config.toml
n_layer = 8
d_model = 768
n_head = 12
n_kv_head = 3
head_dim = 64
d_mlp = 2048
vocab_size = 16384
activation = "swiglu"
norm = "layernorm"
norm_place = "pre"
norm_eps = 1e-05
positions = "rope"
rope_base = 10000.0
rope_fraction = 1.0
qk_norm = false
attn_scale = 0.125
bias = "none"
tie_embeddings = false
parallel_block = true
init = "uniform"
init_std_qkv = 0.0249
init_std_o = 0.0
init_std_up = 0.0249
init_std_down = 0.0
optimizer = "muon_variant"
lr = 0.0013
beta1 = 0.9
weight_decay = 0.18
lr_head = 0.00672
grad_clip = 2.0
warmup_steps = 200
schedule = "wsd"
decay_fraction = 0.922
decay_shape = "linear"
final_lr_fraction = 0.05
batch_tokens = 262144
seq_len = 1024
doc_mask = false
train_tokens = 1449000000
steps = 5528
dataset = "wikipedia_en"
MLP neurons of a small language model. Each row is named by its layer, matrix (down: output weights) and neuron, and shows model dimensions 512-767. Each number is 128 + 32 x the weight over its row's rms, rounded and kept within 0 to 255. Numbers have three digits each. A neuron's up and down rows have the sign that makes its largest values positive.
A block is one neuron, or neurons of one layer that tend to fire together. After each block is what it responds to, as a language model described it from the Wikipedia text at the highest values.

L2.down309:141109151145131161165029095104133130174137100110062190159157138112136114168043132137166170140186135120164114080154109159146122140132083133091140141122087152125190128159023114156127108127105140147098129165108150197102094136099145123156116151148161161100085087147091117109175145126147093133160110202153183175119106154148138118158119142089126176063107128147117144065110078133125121099128058114114118156083094079118087116111124143166065130100134171125100111113083098126149168166113108138093107125090125120097123173125068170140188127104119145103076153139121150127145115112143163123156088142130120160119120090110080128110126170154146111114156162160081085091125105129115095131118156141068175135118108103126115100118111110168046123110134132131052123136125126140127120120175114
L2.down459:104090124165172091117123134099092169107141169130145171149111151152104216129157215154087145102083105100087096161131137142116121114124103144116154096157127093165153170184102145077096125153153098242120226130063170146171105108046134083123163136109118088136141134138139113122153144088119056100113128094176144140136109087108128065115150173137163170170115139129197166126156118180133114106129084174125091166073102171123136081122076095115144142132104139135154166188164112173138131130126180086150150096119123173091128117215133133084111166157107138115076145162145219113129077114142111085123125138162125106122104156104189134135127138141113161136137126122105088121159148138137161156107062101134129125093114102143097050106203138127208171112099075143104088125061118108141093145127159
L2.down1215:156136123126196154181141125129128085161185113099152112209112103158113102183111153160100183018148108130118154162163126124218090115164084129127094178116136119189138120167110128127107126156184130140045149084081143130113140084143156117084143145103196155079154117070140120083129113076119139149055137233102159078177113116066171170099105124145108127110165127132155116105093163101151139140149098132148169101161144147111154117118152121087104126139144158144135026139159144105161147164058162124104127138145135133133092118187159139102118178112061112107149117116165123183139117083164145134109066045107090053204114075104119158140186063039125158139073086153127133189096094096083134147107153145175114118166097132133119158150128122096122112160163116114158094092086125136152117150091100
L2.down1456:154092118139155104166112137138128094241182091142125131120131128113063115126132062155143180101110100102093120131081103077136139081135104110094157107075096205181137125135187059062137109063099123158169158180111111065089147207090142122156164167196142164141116136211159078134179120128146230163109100133172141113089094121087163084107135161128119111127069050173125138107118140186106164114142144160091083098072117099112129161146180097140157116136118123135131072179165101156096178149117110145131093147106103125124153148155206184094107141094116158132062153119160089114107128140101149142141160125149066193160070084144124108194087096163118112086118142092125051147137150155148152081147182146085141155154139156172117131157158158088104107088142132124119082039076122156105178136119119
L2.down1564:086084128126148144124119070065144014127149124130153182088152064115076106138148150163188093161144108069192138134151097166141126134125179158088153147122143165142158098098166142081110104186141153113130128207116179140124115149050169052155124151180137112106108131109127165171146109108127151137084086122155112093091068123168129172135092172150129159134132131139106166200096125167156099093097146093097086136096140105136150082198126164121161106139130078177123049125160147196101138103099114154131150126127120143088156116126101139149166093082100146109016195102154148190112158119091155114145145205105138138179075145129091071129117134141103121114087154154113098116137145155119143145102113150072100162116099122126168194057105148116081121113111102157146116152135127139111141117095122
L2.down1608:129117097158125081144143075111133076074113081095033118146107132104088109108119087127122132150144130099221185152164155163157133135107099139105088131141179113138142148128104063128176148135141177141144149156080131092074098185116124089149095092121105111072145133152129106144120133068116144109116111158122157086161126146125134173117142174123126090166167131123143166156087089157172067090110092166154149088117139104087121144153146124115190061114116157127197124127178185143124108097107148159159127162175129143183154167149095159093082089069123177068089192132088130179078171086149099112159131091092130128192105128134054158114042156079156115144147191108169108178127109145101126129109091172136153180135127107138177109158110193149143132160199106159077118092152152162066113134125135
L2.down1663:133115157121153120157153119149096111093151118117132171079118113104109087097171114184133106118117154075108166149143119138196161111052118207060130087099169127106186130201157097106129102152140134133128141170115149138131135134164145146137132106144101139165111131118131155145063158104115127135171126088090158133160115168128120082168179192072135115093045131151122197218156087152148135124158112108123102155142131158169082133103102113114183132142182091103148021139146177210135128050143136096110107142081146093153135144098129127100121120054097130109064103158123150163126129128100164163113109009085162149165105133103125128207141113150146124092147147165136072155089141125078191068101151096132134112130106108094136162106168116146139094172091131101091133123154126131124187141125054
L2.down1764:147141176107159114162079169144094120116206143111178151086088101171102115155100114136141139068164099085140095141132095115142103077123169126108161104119168153133111065107107163129079077154177133133196173144080144079120109187122113093106128110100163135110160096151194127144158148091121182096147150118177098115098134125112151063105193153148146146119117093104092110187140151168107115137144105096110161138078106084136126191149137088143156153072116113152170094131207134136107150126111124155144149112080101170148135130069128182156134153079086153108087142137192099130125102112165178130154154113109084113174117162196097117111110127118093125124103155108106128125100131166115102155065184144109082145142134097168120092155094103045067119082097132163064168134133126184135132138111115
Responds to: Segment-ending boundaries

L5.down174:116135130163122178113106108092159137129144167165145180109134063106111146120174109095147115080107124141125189104152137153127090131149120140092135183104125097129113085083112189128173140131193128128095152096146136123141107160055109134070172183162157167104093058080050082173107125083136140140098098114163117159144218158136122157118165177065101119169161116098135135041075108137160103123109137155132147107064113088114190136140147094159118133095176137092106160098116173119134160107098145179111103125077134149171109148174079070041162127068152172142115164112142107170129139114073154105131077150104115139086077123099093159147091100155108117148103164179166210107102083104092069123141153134179105116120105164104141099111161151151133088070084127082130109162115118140093120136088175
L5.down387:186093096135171135107094133156101124119109130111143140095123111124110157094108081129108193086136158104155138113108141117131134124067168108085116150142163124167128150101149150180163138130111148145075146135184098159136172186204143167172100142085060163129106132164104156112145149134166129130093150184117142113076136166199134151178145174144092185147065127172159107110128092069101135091129104150141106163086152146137139136132150090042099092121155100083167187098122120098139132142134118083115113136138117118109159162143148101087079083067133111110230151141156150103172141140162073174130089117132167134057125108138175123173133107126163174102139142120130143148119095132102134128143142139146118115141104100127142152191128125096096135094141113084133164133101121148133162112061130
L5.down491:084106067106062130077122127089136059096131117108121039100109066151087122114103128144100096143122123142158144151111149146076147058160082117115113156110122155128152129120054122161135132106100186135130103102160122123097086127072121137104099116136117107123103067159152092148169121161113132168173128153156143125124149132118127145133064126128112189113081039126123120149076114138105100109102085188112108176080146140116107137127116122091147091150087095155137101166116088136152134090058175125116135142147094111125113095121070193149119115133079111115090102118113130132134116124122066132119149115090090087170052111117080195116120104147140119132153112069120115118108061072064156131092096068119099143119123095088109093155090160121120143113113143196187167129129100121136164142093072
L5.down738:088104116095126141079122128090110068121081089110140156153115090127094159130104124179184127113110130147174131131150109154141108143072153130132146120147139173107136120112156124101142114092163152156148159178096134114107060158049130123105092125118139130057144167156109113212125097049109125130114094072135142110104106154126120137122133168111122137111128146149112155175104106191145128112084149150128130123125101108109107071161115134061098065091149142122126000143138142139144148093109140123142086111087096064148140132129088114121129128095136188122088121130104149081129163175132109129161157104081165097135121132109114148142087092156158152133102111119089109120084066141059122050126156116125144155125084074090107102118068127127145117129075123140112109089125144108126124110113134
L5.down1000:066128126160125079120093112096135088158157163125137123088151109122148122099161147183169089136145125102174142145168054147157160107105151194059140151128143145148131169180137097098094131182152163183136148216129154172125192152162176134139096163220113128108124095111183149178132125145141168135132162088100148114099133168104106130167121168162174129131122168114151142117134165188139131073124122149095107150156113145166104116177156099161168095152105118131135100118175157164144178130126116168152146085189137175203178127162156075170153145164151182127070161214173115143128148138120148112123150197169196201188107126131144093162149114129158145105097171142179125136139117163193145174127129149090146097131139122158184145100154115106142073130152130172143142111160129148147098144144143
L5.down1237:118156131114145088123152109111105025122092164111123152117131116152178090127098085131131145124191158132147087163099132137128115099159115127108131147142100087153108130165078090130134122051128082100139187142151136189129115147125153087114152142135141087129074154132052154092074087093106160063126105153150136082061117147137116167090164138212095149157101176125127155130109171124121111054128120114084097102086165107095154106152124065082078153120173128108176117169125140175110161096135166157093098114127173191077110128160201113182207167094069077118168160138105097123113103142121142097157187060141091091162118131049125082106145094086038063098136162149151055059079132099123131188099121088159144158075101136122147094096024133201138129133112098115160199151099159118147140111074125
L5.down2011:152153148155147102156114112185115159143171137135134126136151162091168151138152164132079126160135162080133152147078076136190169113164124133105158131144147132166127190161108142164110135166152129153109145175126129149143176102169151133147143126175138149187142160119162183111117155135146180139151146183126168128118151180144176098168120103118163116142120162128152128220178108178144145140171124099101122145126152164154126133122185112123113183136113143154104051139155147155132147167136129142148177084171182140115143148176166131130146149156181153114165113127163108143161136134129157177128085075184172163204118174162090126174194136079120124093117145131154132139151199136198146167192128134098163112126162168185180154098156116125133104165142154139158123189147132143128144154112160
L5.down2045:129122092126172150107100140134164143099179112086143142103139123141050140110089098209141047125141200102126160124148124123181131148080102139110096061135092175135162046088105094091118138121139200108170106096107164148157134133110129100143159110151093167120171109132131121095123116154088093087101160165156065152116100118104144133133150113128075103127091104119113183116165026144100134101118110142123054151146119152078117140169119138167153145152203081108132060077132163173134127106143156118140188172090066161113141124031130128120113109064156116108128107097168149117180102220098145163095067119140147169134118141154162131193109132123114096150134127103106101133093129156096107126104204110119176162156110174108098121153181129149141151176108086105120080134097107139110127120111161
Responds to: Item and section boundaries

L3.down1967:089139126103123149213102178201117195181091151076146144085151125098118142116130097159131219136104119124103181086142080182078150086118126126169137108094104169119188130126156157125168149126158118123122115171135169099133098149116161150159093104150167120127137101143145180135080114088143200114129115147148125106066131149175093083139138167111153149148110103146177162101188089139135087136139104111132112213125166074103160148131136109108151128049189196112138137122133109127123060141069160121104117135125094121124162126130101165153069082150155136149101150133098156151120133065090149090122112143099142139097141177168122156151141208131117111121129126124141106139182206124111118128100105131101107129116179106140165101069148067124147165148139103086105084137187124134088148121133132
Responds to: Institution-preceding prepositions

L2.down94:119117189126123131186140115182127122095162065119108132153130191109136076086185094107148156114093105108170065114094080161128104131142088118181147141112158174192074145125142106150106132166135083075102168131139139162099102088130150154102103189092154049061103137101130145104122096087084134106080116091094109110088047147118109130083082142116113121150130132163097126141128153180131113125150157135109144168127119144099139142110092190043129144163135131143139080199136106096138060142172137080179103108165151153111172158131143186143110168123098145071105100118124137118116119090111089145163094093171068103120125143130130116116104081104158088176110124111171143142120135128189094107166095130124135142077135151106167120120151102130130171096162100138168097146123134095152115142202119
L2.down126:125172178106150116123172092195106207118096118099110113146165141097128091117146155086118071151147116093152185103148123110184128125120123110128085116142187187078145109133145059101101163095132110095161156065147131079100084120088123093104147145104063096149094163143160117096124142148087167148203116058152078113153163163135188154153163109154173180110151137142135173138148109182112197148129118135137123139150099133120170140126143164096146094099137134095176110155143092169125120159119216128163102076139171124181141074161143128187101130140172108099070140127126070141165078163092143166154105168200101177130135155124104114136126131126123122084151189114103081105154111222131166137077071068174117194182147127175092123118084168126113159107115116163077080110073160160161144137129103
L2.down152:087126159135099177134130145082160137125107114085054110147087118084175157113082123090154154068210091138152148121067076115152089084134107178119152111142156102112166086098159095180104092111151140098108201155121164126111101123107130108121080213077138166158125067096127149147076146086188086135117142132107123152162114153126174158122130030100117176192110101087088079053156143154076131099065124169109119108138196082086125126153123148106100118125180088119163178144089110124103160156156132127037143116086096088135173112070147176110158090130178132088080095137128123135119109147169073179175157110114106096117118156163124135084130134152136140163146140153130152131185143091127110117119144080152200119096160198064147161132110107131108137132178057146128155216132094116177159109129106
L2.down257:127136178126130173170100146138143092118106070143111136123122167096104063131116153170132101135098090174116157112090102100125134156142100123147191108098074129162147153159099087127212103149139105110134100166141127118115063193138110127156131112162116110133096095136176144106116111083141078109114112113127127159152101082059145144105119092078169164128134174144193134155083209118138154094107133089120181111126102133134167143157149095095121126138151142145090117141158135152138125124093141134143069124156177144119191156094103162157210165114152113136126111149119035131133079116099116086094098087116144128122117112101091129116132162130113168192143132160122083121070166144132091211192095094183090117088128144108148091129102178085146138147127085194144111107087100169099162117116128
L2.down487:139090162226146140096100142098143102085109175175108115091120102162089123095149143116097105122128109130097199073144122146124144134112115136180077071117136123124110113117103089157139148154145082172159115165078171072093071185133125164129142087137153081113215188116139157135103100117148116144187149129109151107126135146180127145116122169136136132096105110112135136147212101105135183084129130154155154162125123143144162168135095176099135115164200137072133168154109168103137151134126153084107097137143147089093089144103086116133107162117102153094071127090128170111115124108131143141153123135096165106124105192100153142145176180174128125132145132108107113084097115124157157086130142160089102081166165057101151139138117105169094126111115155219084115153134138076167108094191097
L2.down884:148132137094178132139085153125168178120143145082122152112085060111124094172080170086134124117155175086161185048175140121145192146122135116154141088112150123110114125186088125075120164123151121135139114151152100208124094158175168085127114144085110102090157172082151114148105134163044129131059115165109182133123153082172160158145168119111190111093094138145147138161135116106146131144120148090077121110139108146083166095088116140109140131129158083106138134108098118141071160154093149052107126137112106113198100155096130192073169149180062097151057145157133123108126170152086154137127158075131117086147145147118176131117180127117138114066121077125131178130141079165128056157146121110165089107216087100099116123117104087112150100101116136123151131126143143099142129089117122
L2.down979:177124136210122107195168105105067112185083117144145117186154119091194127169173200173135086202107126172092117212163137124219103087113108105156154118113124094093106130166109127122131110120085206135080163105094144074146089147072105086149119131139117137169167149129132161162129128131161124109163147163126082163169082148078131133134121122170156136163152095091134115112145149124143072076132188118082156188143120146104133145093130127135146167128102184148101132113118089165094195162098097147139196173107085139133132167118099142136165142114141083119142080147143140121177141139087183107182118123132079142144138154118128134098070145142146118166146060137147116109127142099091142228144133083122146119107157154128102128150118166081182106088197090126138107110099092167104152112166110
L2.down1164:180112089144079119141109142154134117194137154172119095056115171103110117160154122013107093132162141063128182150125132173134131171127157103122153173152155067141156126126096106176157161135166153144191129215140178191158110118125139144136191162108098076077175124110125082163136167092145133088096052154120157118159098077092087123101144118125133136097116117120132147220152091123174062124107146205105073085109111098164175154119150118072107150109130101106102107072192186104183171198137109108123135112130157159194143133151127105140081124083095170109128128107153123121148136095094064132133167181144096124124097125131136096109074157132101103129182131106121146097167145167137140132203069159150115148154169139096133128167130102165200179081179153124162120085125134142179158158082122
Responds to: Verb-governed prepositions, verb endings

L3.down502:161109099068047072117124087122107068133117080114093172179159122142098138196133127179105092124127095138176194095126211165108179108128188142081167078109111179058170176104179164149180115127108096089203165071118118090156153088123104116146148111157141111146116116133136145116106125159123121138054161099151181073073140169068121152122161084094099153075096144067101104148137120125124109125081118140161114093144205130128114120110162135116097137101122133063221049158136134150139094102124113144133126107104169135151129122180152162144119087137150106092089049102170156141172111135169099114163115140061079170112115152122049119133084118124076083130101113090128190111132130121103145110143137131182115100094128115156111171142104147108088186133193154116155098151192093162073117173125109
Responds to: Month after day number

L2.down462:132076140097121099127111098157130078118110115181112136110101157129126147108116147083160091079176107136130163148112096130079164104127146124185163103160140151058148117150120108195150106075091101119167087132072196131188057134171142134166163150108178128061097111101140150104100116081108119155143038057131157196129177149149152156111162121122109118122112101160100134192073088149053095069106111115135143123123166115133156128162142091092128160130118114122167082172174170134157152069151118139139105194100153154126149135174149120095071143127133136130153124078113129171159080156092096127122137204077144069117093162126125098155094100104127162127108115155080100159147142157143109135173120145104126139123153092130135170153122121166108106149149090125111090115136173182087162112110173
L2.down556:096115108172099101179068143182139137123164196157144107083168091125148145157153122130115156101120142098086152127098161112168120054116143130136130040081138104109165112132142144158146121123199161149115175107140114121132111145090153135103118096137163156072079103139121153132126100100105130141155146125180149137129144140091129135127183192189179126201128093176126190164096116097120106169101146147129107125080077080121137132195147141094111150075121161076146185154123126128140117138202136119104182174130071125141155072120093183118083131113145152101198112124126117164126134188140163190146150156161136089112094136154159155183138097125109033081138181030149117088124135192114100128145089160172166081057176127122132083136124197142123191173171075135136130094103133153143145115154135
L2.down575:170187144153133146106188071113141082076105178123124133134121147113075093195117116109141192124093100108134140159096097168080155112153142141120164180137110090180153181144121061166121120122070099098104160168185095039170110160091154147110152069068107112130161134100205104183142106110071127199155168116099134169133122100095162148177078088119121142057177132105101152177180143142127125157137139159092102107123107149130171139179160170168106137166155090131130097136136075115122140127132149086123177113102089170125150059134151155150156155119196074120133166145176125113127072129056154107168121139124081088146122155156170144154128107158133125132129076135172133148124157139064131124181091139146124091079160143116115110061145107138080113167111113159100095171135099166186140125088088
L2.down741:163115120101170134097143095106075130164118118147046183134162130119130124132112143109126076106164157055184100116154079117155104158154149126170103131165148141078091079132151109153163146118113099156053141094136069092114110132115201140175133127119160104189104125183128090122108122162116086111135081134190088187093142111120080189116117151080123231119117142126183147153115132134112081099130128070096113077094111154109176141115093181115065198085142142090110187086106119143108136107127154159090108173138082163154176159130122131098176132145106132134161071117129117144135095100128127165121155174105146108082108118067142120154092163121136140107110155164091112102097123122156107104131149154142134139127152123149167113151102103108105136126134131139076091151089128153103066134148102
L2.down771:136134052109157185184166088137114069123126126164128138124152179136067104144171168196115139126192133124150145121108144186150158118137076108139098108167094091106143094147134071143137083155136111142129106114082157143096119165110161100084172164187091131167171208150156160097064118104147130100152137103141146129144180093077174071106113124126135182102175137100148114118129138121100150139109142110076169163136134141123115149136069115177133124141076174090137147114104098133126172102144088159137124148086130121067133061138133071060129078172113108141104152165168075082123152154156109151095112105143114118098080187067130078150132078151145142089123153133095128085095090166192109155151076102094126140089134140131119129168096073210166115132141111098114070138148117146089112091084081
L2.down1176:128111090097155151134144092078112109151166082124109113158109191123129114149146163105166107121087126110114098170095174136160112102135138148132137123080195215136093144076113104193138149097105183150113094156082135141111103141159151168152126140124098149142160208123135139070142128168171118139128127095112131116196144113111188124136173146089158080176120070119097151148177099149106142081157087162123094131133162166134155103137157124076125069091066074152079119163171155171091151141146092120087169119114100174106189097143157151176127053105092152185213180134147133104169095094115125114087194097117136129181093150160127169166096152135158099092122073126063095159131131128172161181186076165100110161146126128172139138119108128165100135134127111113116128124122131099132115201105072
L2.down1796:129092126132159123152122102146156122127100111073101104084090126081168135078088163094199122130151159111082158208069111068104128166146092149144128073121112183160136138151114084134172111060101195082118112181135159154079130103086191190177167072155084168159162156125169168137073090148115054141090118134133178081105087109154149103112102153061080118184179092144150119104142097170084166057121130163085163126102128134093137084131137129141164101104129099088104095102095162146166154156140133195089142139144152154117219130130134117143087105149116067158180162133145132102081148128119085117137145060134141141170151165100105144195130115168166116154139130137121121131127167107144137113169137121137126146076112156127103173112125121163098093134149144091158170137097107119160103140067124
L2.down2038:113131098140140126096137173160195135130157123112143132163085055154163146132138164163094131144153161118172172170136138081113118156081173156085123104122141114121026131174097127122162117178098096137150096086083162131139140157100121095120116141137099099058171119164152106144095137092128161130150087157107136107153091079113107137124103133108149078136206135103093154107114126113121170108122161138176147160148129162165140134116162049107084149183132119166188149092143144081176090083124135123124183143132130121126142085140132163124156087124151143154132111148113076191139101111146084078115123181128102171102110090122102102130132104132123110126106158096178149058133120125184124107158149141179157080119148093166045096087101090113114107110172077131086114140173178140139117087135131
Responds to: End of introductory date phrases

L5.down325:114132092148121140124139123128096100142069114130146116167097142107104094145060098139090168143085158142126149115117166132124170161172165126125154088159172036170147119132095169148195135149152149136172072137142070117099093127075106173090118125104157123079112149069180123108161150145088165131070110126128162071177140131154128110171120117146146132101173124105084096176139139181167193164096088107154159099048114164142145042119118164124145109133180143082205112103170187159108076091171089087111130105157159100098095139129108079134115080174108105154117154123087104179085101136121091108088138151121158174173102122107161151161180131130128202094152120118125160150046100184114114149145094068065083140157219148071145094161128115193125095165122177052093161100130088160121180079133180
L5.down342:144132125135121155098091166119102182159126141132138087110097130155138214110120151091138196165116114162129103179171143132100131094172167207134092125151092189111152115148129089081174116152190083170133174127047137108150118190097123143118131128123131136193169115114117091147142142119122104196114071122128189127066091106115115153102082137093093112086170156124130186115119135102124169103131158146130100124132157134120157141166165148123075097165150122140137109119065131142154088122089134186131148114150116132091087158130087122118143110158066114125107145146129162163143144126085090100139135069084136104160090110110106143115165119137128095223137135084101099186137084161143135125133067138185150096191127165123087093140196109168175094136116162106188123142098075111070125144119086
L5.down875:141154144166101078141135093089170148202150145092164080087090065081109137117096154152144106180169120123147137100161103134170086179116082152099120095096133159121076161121191166125099203154121085186154072106161114121187141141100185101132183177170166113113160141154108127102156067103133095143134113065137160137147147130163066087108123110129128126126140145088050107128149145129173180173119123123121150107167105138147117129080119123148095122146067090107135166123137063108116131072135124085161118172148142136156151153155131108107193132153159086102122097117099145180144117162098075097136154137115153094108148094152170163092125155154106107138122176189150098156109092129112150148121117133129131188108109082108093142148130098110132076156143178142102149149205175093076135211110098
L5.down1004:155097171156124128095153120184122116097179110147132113144174186133110198108116121138156145140104055080095107168137169201100176107077077125131106147133107167114122137056176157091147097167078069124179158174141150132087117083117139110113130165168038122085136110097155098123128124119103192115101101095205127153175128112116236132155115097169105096112160117143098150100112130104058125176129136130174084066094137186104131106128083096093132206089143158160108144151124127151126109100164104127093165101051088126131096147092145107094141148172063057158084158120139068075154128126118071132074140134116109165165195125130184134142159166125193122090163123090104122133193146136083114128166151192191133138129131135188106129126109041102185123161173179183086202109129121163095169152106196
L5.down1741:103074093133116162088110105145090151102188139080039065103106149125134137149107124124087088114168114157078078096096169138111100147111151121138091142128145074144142118141121172167165089095151136091098083146138108101178110187138101126067118103091088147151164142114095103133079131172136159090177126196129140095142143113096048114114183184126157116127085114150071118074105128143080135136103086152064176119111178094180087179115147124110149064167138140087103157123185138131139179085160051097142086105145133180128136133098106146077151135121135088055185179183091121165100127092057152098180110117124099141115107156152137145141128177129149149139097108170108121159113111115094146099077127147106110051071142140070176121137161090127147120122138137116114095109086152181135159104105159
L5.down1798:092118083153121114121085185089030129124139184159113122080179207120162174132121092158133072084059097136165135129169137156165114151120084032168111143090136092082187146118136102126112100103172097150132114162124129118135104091090128099162181066083149104162172200117147134107076096153155129130142113113143165114114106147128170080148121123132141128129147061123078145130135126079059137172129142162164123173099152114142086125146154144130130142071071159096147148113152163142084127152122095107141144130114167105139158090100177081132116100113099163198163128130075159141154102082144116172105104120068143117114139149130133093159094130138097162161137080126148140173097114116113109067128148154154128107131058141158130109044093115057110151126123148104161143108148157162134138094133089
L5.down1821:154097108197123162092177143090138125108110162108161104157075091118146135161092152095142104145133113099162125100186115201131093079095181070096142145117141139080108106120144085160091092103116103096132092099140131101135095162120120111148082074116090177132108135143167109153161089173104175172113181163094174166141041130129149171097109141110118092128137151169138121126151176110170138177137172141160164131075128142102081176095150141049117118122172133098170138114160178064043114118148110103075162059061100066137131169133139118123085131144124145172187141134085094119117163129138105078122087221107161151134150111110177132139136170147145100123095183158128162109139094069162124140093117160112071098099155148060128107114093147131164128089081123123073175113141112091132117090130152
L5.down1844:115074130101109122136135175140145080084141167142152133057175164120145155108179091139103154139148123103157143054084105212108137093143141155134093100100161164126113146139126091094083191088149117143082188145064110154125112127135124122188117062119122090107190141163142149130125168125133099153098138084127100116128127130094124101085155168121153088129145144117153176133149133142081157066115153123119134124104111082158157128099118153169171153160153131063127080134146118105152111097175104128146193129132178080176129098160120159092102154159103172147117144067165091184212124158105108113117115134148164150084129092166100064149135082166118172082114104124098105137159107120087047136143151122196179085113119094112109120155126103163158123149124114167109167138157134110098093123071133
Responds to: Source/affiliation prepositions